From a checkpoint of a small transformer trained on Wikipedia.
Architecture: untied embeddings, capped logits.
MLP neurons of a small language model. Each row is named by its layer, matrix (up: input weights) and neuron, and shows model dimensions 80-207. Each number is 128 + 24 x the weight over its row's rms, rounded and kept within 0 to 255. Numbers have three digits each.
After each neuron's rows, "fires after" lists the tokens most often just before its 100 highest values on Wikipedia text that the model never trained on.

L2.up1821:132155155144121124092099105098099080090125153124126111140135126067153151151135162179157147119158109087168139155148120139155103111163101119151137123111118093146073107108140119152128123157094151173108090161164113163121142114170092089125138117129108146111111135137113120132124149156147140140127165095103138143190171161102136116108117114170145135179140138149114139125130100163148121088139
fires after: "\n", "|"

L2.up371:150082135121104129148094142119153121085097153154099137100112169165145114151145123164130102137086149093136134075130129119115121146149114135165108151166124179114170144106159133102154109125129151131174101118159143156158132140172089136131093121179081080117114129151126118136130144111128123121139151181101101150183102140122141080161115082114152130151121093145085107133188164131170123143109
fires after: " |", " ", "6"

L2.up1781:133129174139129131181084153107165122165146117062110122166131145133151130107165107146181108132132142138144111127137119164137130151110135130129111087175150108126123142094157091143141119121114137148127125122150112114124111122152104105152114122143135072122132161115085133116151069155170146143149127150120091157175137131129093095162126088141134126126113170152124133135150163139149106125114
fires after: " the", "-", " C", "ic", "us"

L2.up537:158110127111121151163140105133157096098118147136113093099125126107139152094136143133159112107108126107129100097170148188154127167096137129119119125122114126118099128115112106131095107168129122175135098129148101178104100145139126154136138086130122122141103119122113123125147134119141096126134099120119122120138115106073080179175135137133148135142133146155180148161148097096146094153095
fires after: " the", " a", " The", " |", " sub"

L2.up2020:128128119109132121080143151122116123131137111158134170138178105103154123144121164127119120105155144132139173132096107131138120112088120125133104157144110136140120082133134123154114133111123169151139110155171114164117161114116126164110090142123147096112145156160109140118162155130102118162120108100160128129142166107087117100160116160129097103133160141163198170137142110135165148104129
fires after: " the", " The", " Awards"

L2.up443:157139157134128129128149128107147127152132100147143154096124138092163114164119151108104114119130113171155178166113138132158127140153125133113141099157099096132140124179122124175136131128113111137121134123115107137136096143154166129113129140158111123143119133104128090127107104113145140156133137145095109143104136134116117119134120128151101172151163123118162128123146119153135110144096
fires after: " =", " and", "=="

L2.up967:147151163114135135083118112139154065098133111113150132133157139106158137157126136159156131114129169077119146128154124148146142110126120131152130076092117093133121097123137102097125124143086121084128125108099125125160063165141147161145163124148132149151134127155136164127111122111120130162141172094128115134141128123135147116149159124130119121120136141150168153130127111123113107125120
fires after: " the", " The", " his"

L2.up488:131138127122146113101128155129126084123106086145179151145147119123113164114134108181117146109108109122153139130155134100192121130141117105138130088116108142152138126177080133132157149131098115148119119140089113110122083153189126092115134116154141124105145095152138105095114128120135148126084100087132148116114140125083118123147136154106116104118159137115152121159126084182110097123129
fires after: " |"

L2.up240:087117116121112135143124140092104112112119155092096154141154133133091136169150133193154115086140150101117141132128134132114098079130119141123100138157096153113095082151107131142133141105155147181091127141162114125145122119135089136146151083137080116126143107124093113146141102148149111160175170146114141132134148149082093127133124120082138111114150120098148127106145160140121109130149
fires after: "|", "\n", " |", " He"

L2.up359:109141131093135149105122126104097148154126124116154136153131171096112113098151161137113164140152101136118159100166091129151082115150127064135159145091136120171129124157131172126127089124100138107117110138108104136147145135138141129126140120125084160116124075153126121112119109101105118135149131151130113134139116118110156124160101143131165161106154088144110125134139167164151150102151
fires after: " |", " J"

L2.up1073:121125177119118089128140157160106152139141137174100158131155126142157096162102140124123139094157161118121135109148107176166115086105140161135117146119135116145145126158121143188083130129104142140137124118134111123082158090099123143085083135123121127157113145143123127175155115138147141154115102125117129138151157146152138135113131091117153107141120171065142117126124164133127128145152
fires after: " The", " the", " \"The"

L2.up1853:133136169108118146099105123175146135121111127128149152129122142141102099162149157125148100157097114171093114140129118144153116147116104139130127135149153136146116147113112144139121115096100130127146104103125109128098137183158109102170121150114157125168125126116150159111170149153145127143153127105107170146119152117127080107126119123144106128104124151152151132144166106123161144156138
fires after: " the", " was", "The", " |", " The"

L2.up1711:121116127089139116105170158068118130124157148100164141127140127147113117113163124144086161130090080115119123101150137180133071084137103118138106100145131136114124129133099129143160145115095137175120126118189155128175086122110150165127130158107147118128137142145105110144124125129116144155148119133123147120141146149121160162172092148110119138155165139186116118126176124160141111098178
fires after: " |"

L2.up2230:116122168113146145119123110180160094116162124114083137084121115099135128159124125175126161131159148140081136121101104190172141148116092153132074146163147107149102111134176069122097151104154081088152135121148138148144151145133097165152144125170087126112132168178150139173134094133161095158133121125153148127130097100110084148121101139136151150117132157128156113088134127139133128145132
fires after: " the", " The", "\n", " a"

L2.up1707:130089148127132116080168157130146109107114112137104101111124124123133140134090124167111116177142132103124166150157158120124112155137165171090087099095099109147104117129166136136130147175112132131121122153142085110132149117142119113129138128160107131098078135179139121150143129148159132105153148155104108112144132136097127068143149108149117144118130099128122167163145145148129110110107
fires after: "|", " |", "wan", "-", " Tour"

L2.up600:144120166131139106126152167153166127143138098176130124123128128121122115112120159141130148130119113099136129134141135157163137120156088116117102130126074127159119081111137097171121094124081110150125136104137076143126116121125133126095091139142163131173102173112134137134125099137135123145129162107112144130173168152103100115145116132120122128106207163143164156162136076145121136130146
fires after: " the", " The", "The"

L2.up1667:105133142126133153087141157136103102130143120108148126154148084120104090170107142159176080137141119118074119147124150106138125153163104118093116143111085102136107066162135161129116153149120091141095116140127126088092103131111124129128159091169147122101097156149171151104120131166160157118103109131103102156141167131113131106135114157150101145146113127140196125197171125133156076097169
fires after: " and", " that", " but", ",", ";"

L2.up1996:112141153106140129139153091102150104140139174135094124123163125117101163109146123160134120125117092116136143129117123163095091127185072123071129118097157082116114124169115105078159122120107116110109113166148121137106115125181103105134137136154161107108132136124162122140087145151147111113135112149121145165166134141070124118169158133178131122091164136142121151112131144179139156173146
fires after: "\n"

L2.up1799:106120167135169138088126088149090129154150136121117124111088115088110112089104148126137099129127095117130094138178107143121107129098136155126116119078155104128122133133147076139135162122127143157133124132129136094128059126164144117118125106118131138128141154111143150148158148110145101121165134140117073098179143171092092131114132153157091129138134165081144122151145145147122128130104
fires after: " the", " United", " &", " underw"

L2.up1791:124120117149123162141107117127111148097088119092136152147154135079098141136136170173176137158151100126155113062157100165096088135128102127125136178142115137104110136124125110096132100133135119127139150131118087132114120120131143147151126118154121088151109177147066144130120143142094118168120102178136112131122116131146149143135120137126123095150139091138125120106128090158136132125168
fires after: "\n", "."

L2.up2086:138144130152109103163152142061109104135131120160099158115104106100087092107153170168127169114100119098119133113162134117150074146115086160123148102071120126105063156102161134143186120131121154141132056091146143146174113156170084107125143102132124106128097110152141161144124117150134074114130193152137176127193165104106143128159125101096158109128126106100124147089186122122143098130183
fires after: " |", " Total", ":"

L2.up346:164121149109127124096148084122144133107129139137163152092161100153117101152124103141133158143127093120138128096185124117143092160122094126128134141113145140131129154125124158108129104090109160136135116140127179096176080149135136122116121124134085125091102146143157144127147118155152081161138150164071124146177130136109126146133127118085088156094157120143115120118156156142162124167187
fires after: " |"

L2.up1397:131120093127104124138146110135118136150102127099142142145137125141166130169110107122143132093163104092149165163130130134194128108142134097131111125131121188137100133131112126128146149111126119106156135112153185119126066118159136132111106131104075151119120121142131181116101116097087097117116106129125130137096098116066131150161152113147146119124133102094149147133137084159129120095160
fires after: " |", "|"

L2.up436:139159161178116111102141161145143135116105126135132193146132095124147099108140135140146137145143123128126161159126164118132123102056126150095128145084093094119149090106152123141131118169113129141166107121108119088124101095094112101105132178134147102156141127106138152165140139129156138156144143105108097160144122120143128132135140156109129117080141141127182145157134150111144102119138
fires after: " the", " The"

L2.up21:136120161150133157115136168156127097110133109131115162127094161113118138097093120104133134100119133134132117191148148129160153125102124122105145124123151090182072126142139108120138143120136101118103116133101133155132173137151133115099108096137160151157155109127121138136148133107133145154119151132130120158123151139114081117152136156120119134139139114136148139146131082135151129129166
fires after: " the", " a", " each", " an", " his"

L2.up1831:107164125148140126150112171105126108088136154134049109125153129137135156154093155153112114121161149137127169143103159155131104102182138155094144099145123090145119093135156115107169114108087088134130127145132116129113153142147151079137171073127085151114127169151137118174118120123174116148127140097126124124160101113137127058123163131142144151159168126118124138096142142154115139151153
fires after: "\n", " 4:", " M3"

L2.up1718:114100109143106138119151137084134104136111081141137136129122096120125124156095108136128137119098123142099146137139119084164109127163086113126147138121080157140093105176157149105128140096133135143150111115098147124116084115177146070140102084098146153127142087133108113107147133172099120104096123124116156142132134122117137102133126115127079127133114100126137146148145103137135136149180
fires after: " |", "|"

L2.up2229:099155129143183129148118134144136175178117114104150183138164105133094109090137140142175168157115102103112141152186146163147110157120128123174092164108089159164096120122118153134131124102133123090179088136147165111133118118123091172162098114166140087127144139148149173124162132170122100126155140151137117142137126101122105178119138103100115098111134107129158157085141146151146139141161
fires after: " the", " a"

L2.up746:089122176126157113064164174148144096127188125136077138101132149135124135132157112110118136156152111128068127148145131165182158111109132182155134086128138096125128131123144135142128170145058099136108108106143129135153133143145112117125140109145142131098161148110094147142103090154143139149114110130150071103161120152145144087157118153144167114158123151118159106152138102123102137147137
fires after: " the", " The", " hom"

L2.up1573:096123124124132154094161120124114176094126130142162157080103137114136132132114158112152095173083094091162151149141143158140099120131116099109103126120133159172108155129126149121163087128096137125156122138114132116126156074131156102148120065155147148085125120177134124140131148123121123087127139118100111166183176141090145071116114152121115137145087149112114125147161131170147144168124
fires after: " |", " 6", " 11", " 9", " 3"

L2.up2201:122097142131142059065131119124152123118114145081083115142140136097090102135074184189172063116101128118094132129102141136118079107144117133117141116137128101135140091123088128118151131131108135123115126125097123142133103129148086166139081115088103167134145143119119149180126136103113107126175146154165144106132148077103159101137144086142072120114121132188135147119211123113145123104150
fires after: "\n", "|", " |", "-"

L2.up2010:148077110107137114165096137088092156082131116126129150089105157160107151125142143129109111146144124122160133165143103141139143139135098124148092135128097169116156152097116172117148147124158109178114134131109155164113096112167157144134107127104122123129110157112150121140147132119094137120147112140144118165126163095124118146146119083117163102104115097160129131128115104109140102081106
fires after: " |", " a"

L2.up1676:123095133113115156134133138110129173112081099118139109115169144085105128139099078143099123129106096088147134168115110130158069142115115113130118138112148120153145146163137146099140156115122150142139131137104090113128110115181170120115153084109131130118102083078138122106098116127120125151146113107125114099105143141063108120148106119110143138129136163122124110130119151172155061131141
fires after: " |", "|", "-", "2.", "1.", "4."

L2.up401:147151143124100129065150120148125119110136147131087159121192171132165130170118140180136128085130125121095128118181112125138106138111104139148139130134133163111118150092134157111163105122117101103075109103172160118132109157128086136151129126118121120146130101154106150155140122144083117153178111150153141098177127144135150115155111102097141119114151106149105115116152112162121119120191
fires after: " |"

L2.up829:124152138148110093117162174132147078133129144096122146115151135119126117124133161159106115173115116140110080154118126151196150121119131142166092102135107100149131111157105125118124149101124147145117136131094094109147154137107150132082114124157134133119113149134144150131146153139165094145120126137068118135129114150110103111142142106139089126088115137135179161133133178145126085094143
fires after: " the", " Total", " The"

L2.up288:132102167143108115126137119112136132101135099119122165126135137152131144152117092118114138150114126156107134141162092165140104150139149128156135154185181140164111150120153166129115102078134110127135122147093119116100164105123122077102120095143102140122122133133143141110131158084139099112121100105073131143159136078056118120182116089116095111146124128132133144173154135148134100143112
fires after: " |"

L2.up1802:130171117119113183122140094145149141114108109099169191132101114125123132156125122132131170162113119108128110120159155086102087158130105141090136138133121109124097130194116126142100117167131112138134146150106137085152116148125100160127139110136156127166186116128129171097146158138134115170153139128125118141120110110120140167167154146105135080076142141104146156147139146157098070155105
fires after: " the", " Al"

L2.up19:123116133112147116140112157115122154104140093092113158093157104135104131142131175136159112110112103136101111114139101154155099083097148130133116127105138137118119133159092104094137134110113109102096079099120135138177129130132100147102170124111142121087175134148136159122146080163118125134133148089128120111122122162135161122145152098166139134158133116137170165118116109143129169106173
fires after: " the", " The", "The"

L2.up1733:072079143133142115090183117115117114089151089150152165127104121115128127113110097144146144136121114073138119143173159146155145103102116127153093105122146160142112118092107130100129088151062128125118095120112100104170097077142105150112108140154141088141173138124177149082141158173127123137109131108153136094117156109133167095116133111152122102120166112126120123115118094170111118143114
fires after: " the", " a"

L2.up1366:113157113102114164115122095138129113152153132125108107117149101112146109129072126121137162166140144118095181112098151133152076104135136162125106148135129139142111125127144099155140104116130134179103089126116106126173168142152088119138155114141111090150155088158099167128098170147145066092169136151159126105112153154137161133162135134117111102126115099100122128133178168115123114144105
fires after: " ", " %"

L2.up1084:102163173163139131111137132118115123157129122155112111121172143111127193120166157170094123138128146108136121107124136170145108095164135137147095119090104108152110127130136096137128119179147066157146137160176151112153156136165115115124115081172092116140114120108164085172122118125131140122103131135111124133162142132083093119103055122127154099131170154105104150103153152127151069094135
fires after: "\n", "-"

L2.up791:105111150090144146106149113159132102135123091123096151136146095123095158182156135112107094119108164131140138168136122120151145102151145147116112097101153123138138133163112151135128144135135097134128129136101111104164103135170137147123113067098108140129145071134110125145131139106128109135071115085117118132141111127098088101119128110095134117117152112090105144146146114196142132114152
fires after: " |", "|", "\n", "=="

L2.up890:148138158154154113121127141117128080141168131169139145133154108127132070135163133124158142140094125138105139167110125155160104104089126150125120115126083084121145143110151127122105091164092125130126140138125128126168101167124125121125118135115165107131145126111147149164142111144097110163132143082150118110120186114133132155146140157117150153135112148156144121134127184170137122122128
fires after: " the", " The"

L2.up1603:144119174128120128135078176119149143108104129120105197079173139133171134133090125166069149190145127105112139122175095137127113112192124103172106122132133119122080109126121104127197153106143154083091127109151123162111108190140091141121117132160101088145121140146123176107127094128125127150197128157135159100144125143102163142176133127119104165112160138121148140092143132166108118137171
fires after: " |"

L2.up530:118124141171112123127137107143169132116138165155083115117155165172153132140099141193156060113096132132166148126129172116120093118124115060107154129107165120101120161131139159083141178102158088136188132142137133117126122094133108141120129133131083143104147118190088100194124113117146111120135110148125122162146118137115135096133114112113166081142115172140100118075131132137155127109157
fires after: " |", " was", "|"

L2.up1874:125113195154113105084149158118141133115114147113122134110174094130109121126128187135134111094142172103124133164127129147142148124104122113131079136108114052141136120090129093159129131150125099166130099109138140142096163141128090123124152160134142131115139173159146171151119134120163121151129130115086129126143144155108133114177114122128128122115128127106166113198140127134112108095146
fires after: " The", " the", "The"

L2.up356:119120135134130119120170120127152175109142131133156163102103118098106133144139166102127091143121107143139124135118113182135170116111075127114111151123160161185109159136144122161104118122137129150164145079092143111151144111147171108151124122113087124099110131140147108133118097157101156097097106107090103162187150138111143094129126153120100126126111153130147109103158092142143119102175
fires after: " |"

L2.up1607:137118116114143141092152132138098134135147128098141183123136084119110160140124173126151131139175104162128135117103118146194064115130143146118113104078123102119129090129137180118170117099094100141120132113130127146151092117121142107146120141153094133129158156123154179138151123162107097198141142155144123100144148162138155110147109133099092125140134130162103159137148110158144108132143
fires after: " the", " The", "The"

L2.up1200:118147175109094162085134134140095147126120135088106111124151095119160112089134135148116087138133120103118077134138124178140115112116120104147123130125155162099106062154098105130122119119075095127130084134129126136167091141157136131142112073141133145139164178119118101124097107147155168170135122128119095125115130143093144112206141129107085160063099120172135164147135123137107093115141
fires after: " the"

L2.up1788:133143118129119097151142093092123152114156115122145139159124157068123115141161159114105125163112112138124177140129123153153116077148101129142177162123159175209097129132132166173102097116102114136157134127104080086150120116161142113080156115110114127130144109142109120117163109092140125134118125134122111151165146119082124111162137097126097156138098126116124147097177138173137165135150
fires after: " |", " 6"

L2.up1471:118164145143145210109101126165107140116165118147134128127125115100097130130124175118121100100138152139072130094151129115152121184104106127156123107103114133163118144126145123128098098104110110133146108116154161142118130157124109121135134137146157079144142142130133131114175126137116112156135135066149134171158164114074074176121103151135128128119129152133125142126123122141117156119120
fires after: " the", " The", " his"

L2.up1917:140138158168092092118141163126160123114182133115145142126136123121095112145124111142099167130162135143138130140164131116128114088176105161128135104120147131122123106147093161117180144063112102098098092108111142156185085155118129141122137123143075155151125105150132135126152157111160134161142080173142126137130144127131166122158074150148128139155181115127132089119156139192134084127116
fires after: " |"

L2.up1468:144142132150105095109161165109110116138113109108103156105101112101098126113123159140140125114088128143108127122148177138151084135104095143103163116116164167111073127169128093098169146123131110131131083083137133126138149137160135136138175080150112148120146127125164163144141102132107075121147138142143137126129137122089108151193166101119149110131126120128140195110198158138120118109148
fires after: " |", "\n", " of", ":"

L2.up1526:136134157122132083095122155115161125142160085124059152083126100130123169140085133134114136143084117160128162135162152119128101144093121155098153096182115113154104117167132131116187097101121145126117104176126105111163097099150139118114164109135099116135153119156059162143162078142146097140147123098135106100128167117103144147174098118091138115135138135116123184118156130163106130125151
fires after: " |", " United", ":", "\n ", "PI", " 1-1"

L2.up836:113088151110145158107142131137147122122129117135134176110125138093102114114116153122135166120114089113120124129132128137121147124097089089126142112150092089128091077133142095131102119120096105152136121114135155130115125145126130162112114136133135107153155164097149188138146102148111097128144169129140115094157144132105077131118101156105086130146182157123160106138142080153131120153108
fires after: " the", " The", "The"

L2.up1024:120146170122091122158118140146119141125126137105128143130153108139144150129133148165171124168127131129140122090145149126134093151162120133135134110110108127126114138119133169137123113112125177087068114120149105102131087114144105146144108106119103136096160165180104161145119094131141081152158120159148137137183107154068129120124128100101113147116147111103117127169184183128143095132140
fires after: " |", "|"

L2.up332:128152156168137140119107131126165103135140121186145135093089125098148155148109139143135117105104113112097141143150133156171122118118105141113138103107091117145094108085118121183123125172141135125162131117128162175113073108128052122134110108131124121132099107104125120142121135139121136186126150083129104113106130127096124154118123154137118095097137150130144126150157162130155120121145
fires after: " the", " The", " [", "an"

L2.up1304:153121144101124132133102115131115077059128094134080150136152137103121153169107146111106125104122115102156139109212111172127096138095129116125129131107082151137118117141138070129159120160102118131115128125176098148152128105164129091144088050102143101122114141111160140098089130175168119092118148144110116109146156111128121110156101114149153123156122149148135143113126100151163111133149
fires after: "|"

L2.up152:081134152134144138068113130143144117127106131141131133131136129121122114120164137155139130192139146115153130116155126156143112123102118129137126156181105101168128107141140151143129103171138118117116108141129140106191126141146102157143125103152180100133166125097149161142146143116143119129126163106130119160147167139111065067148148087141122115130122150156133163141152085145102141136103
fires after: " the", " The"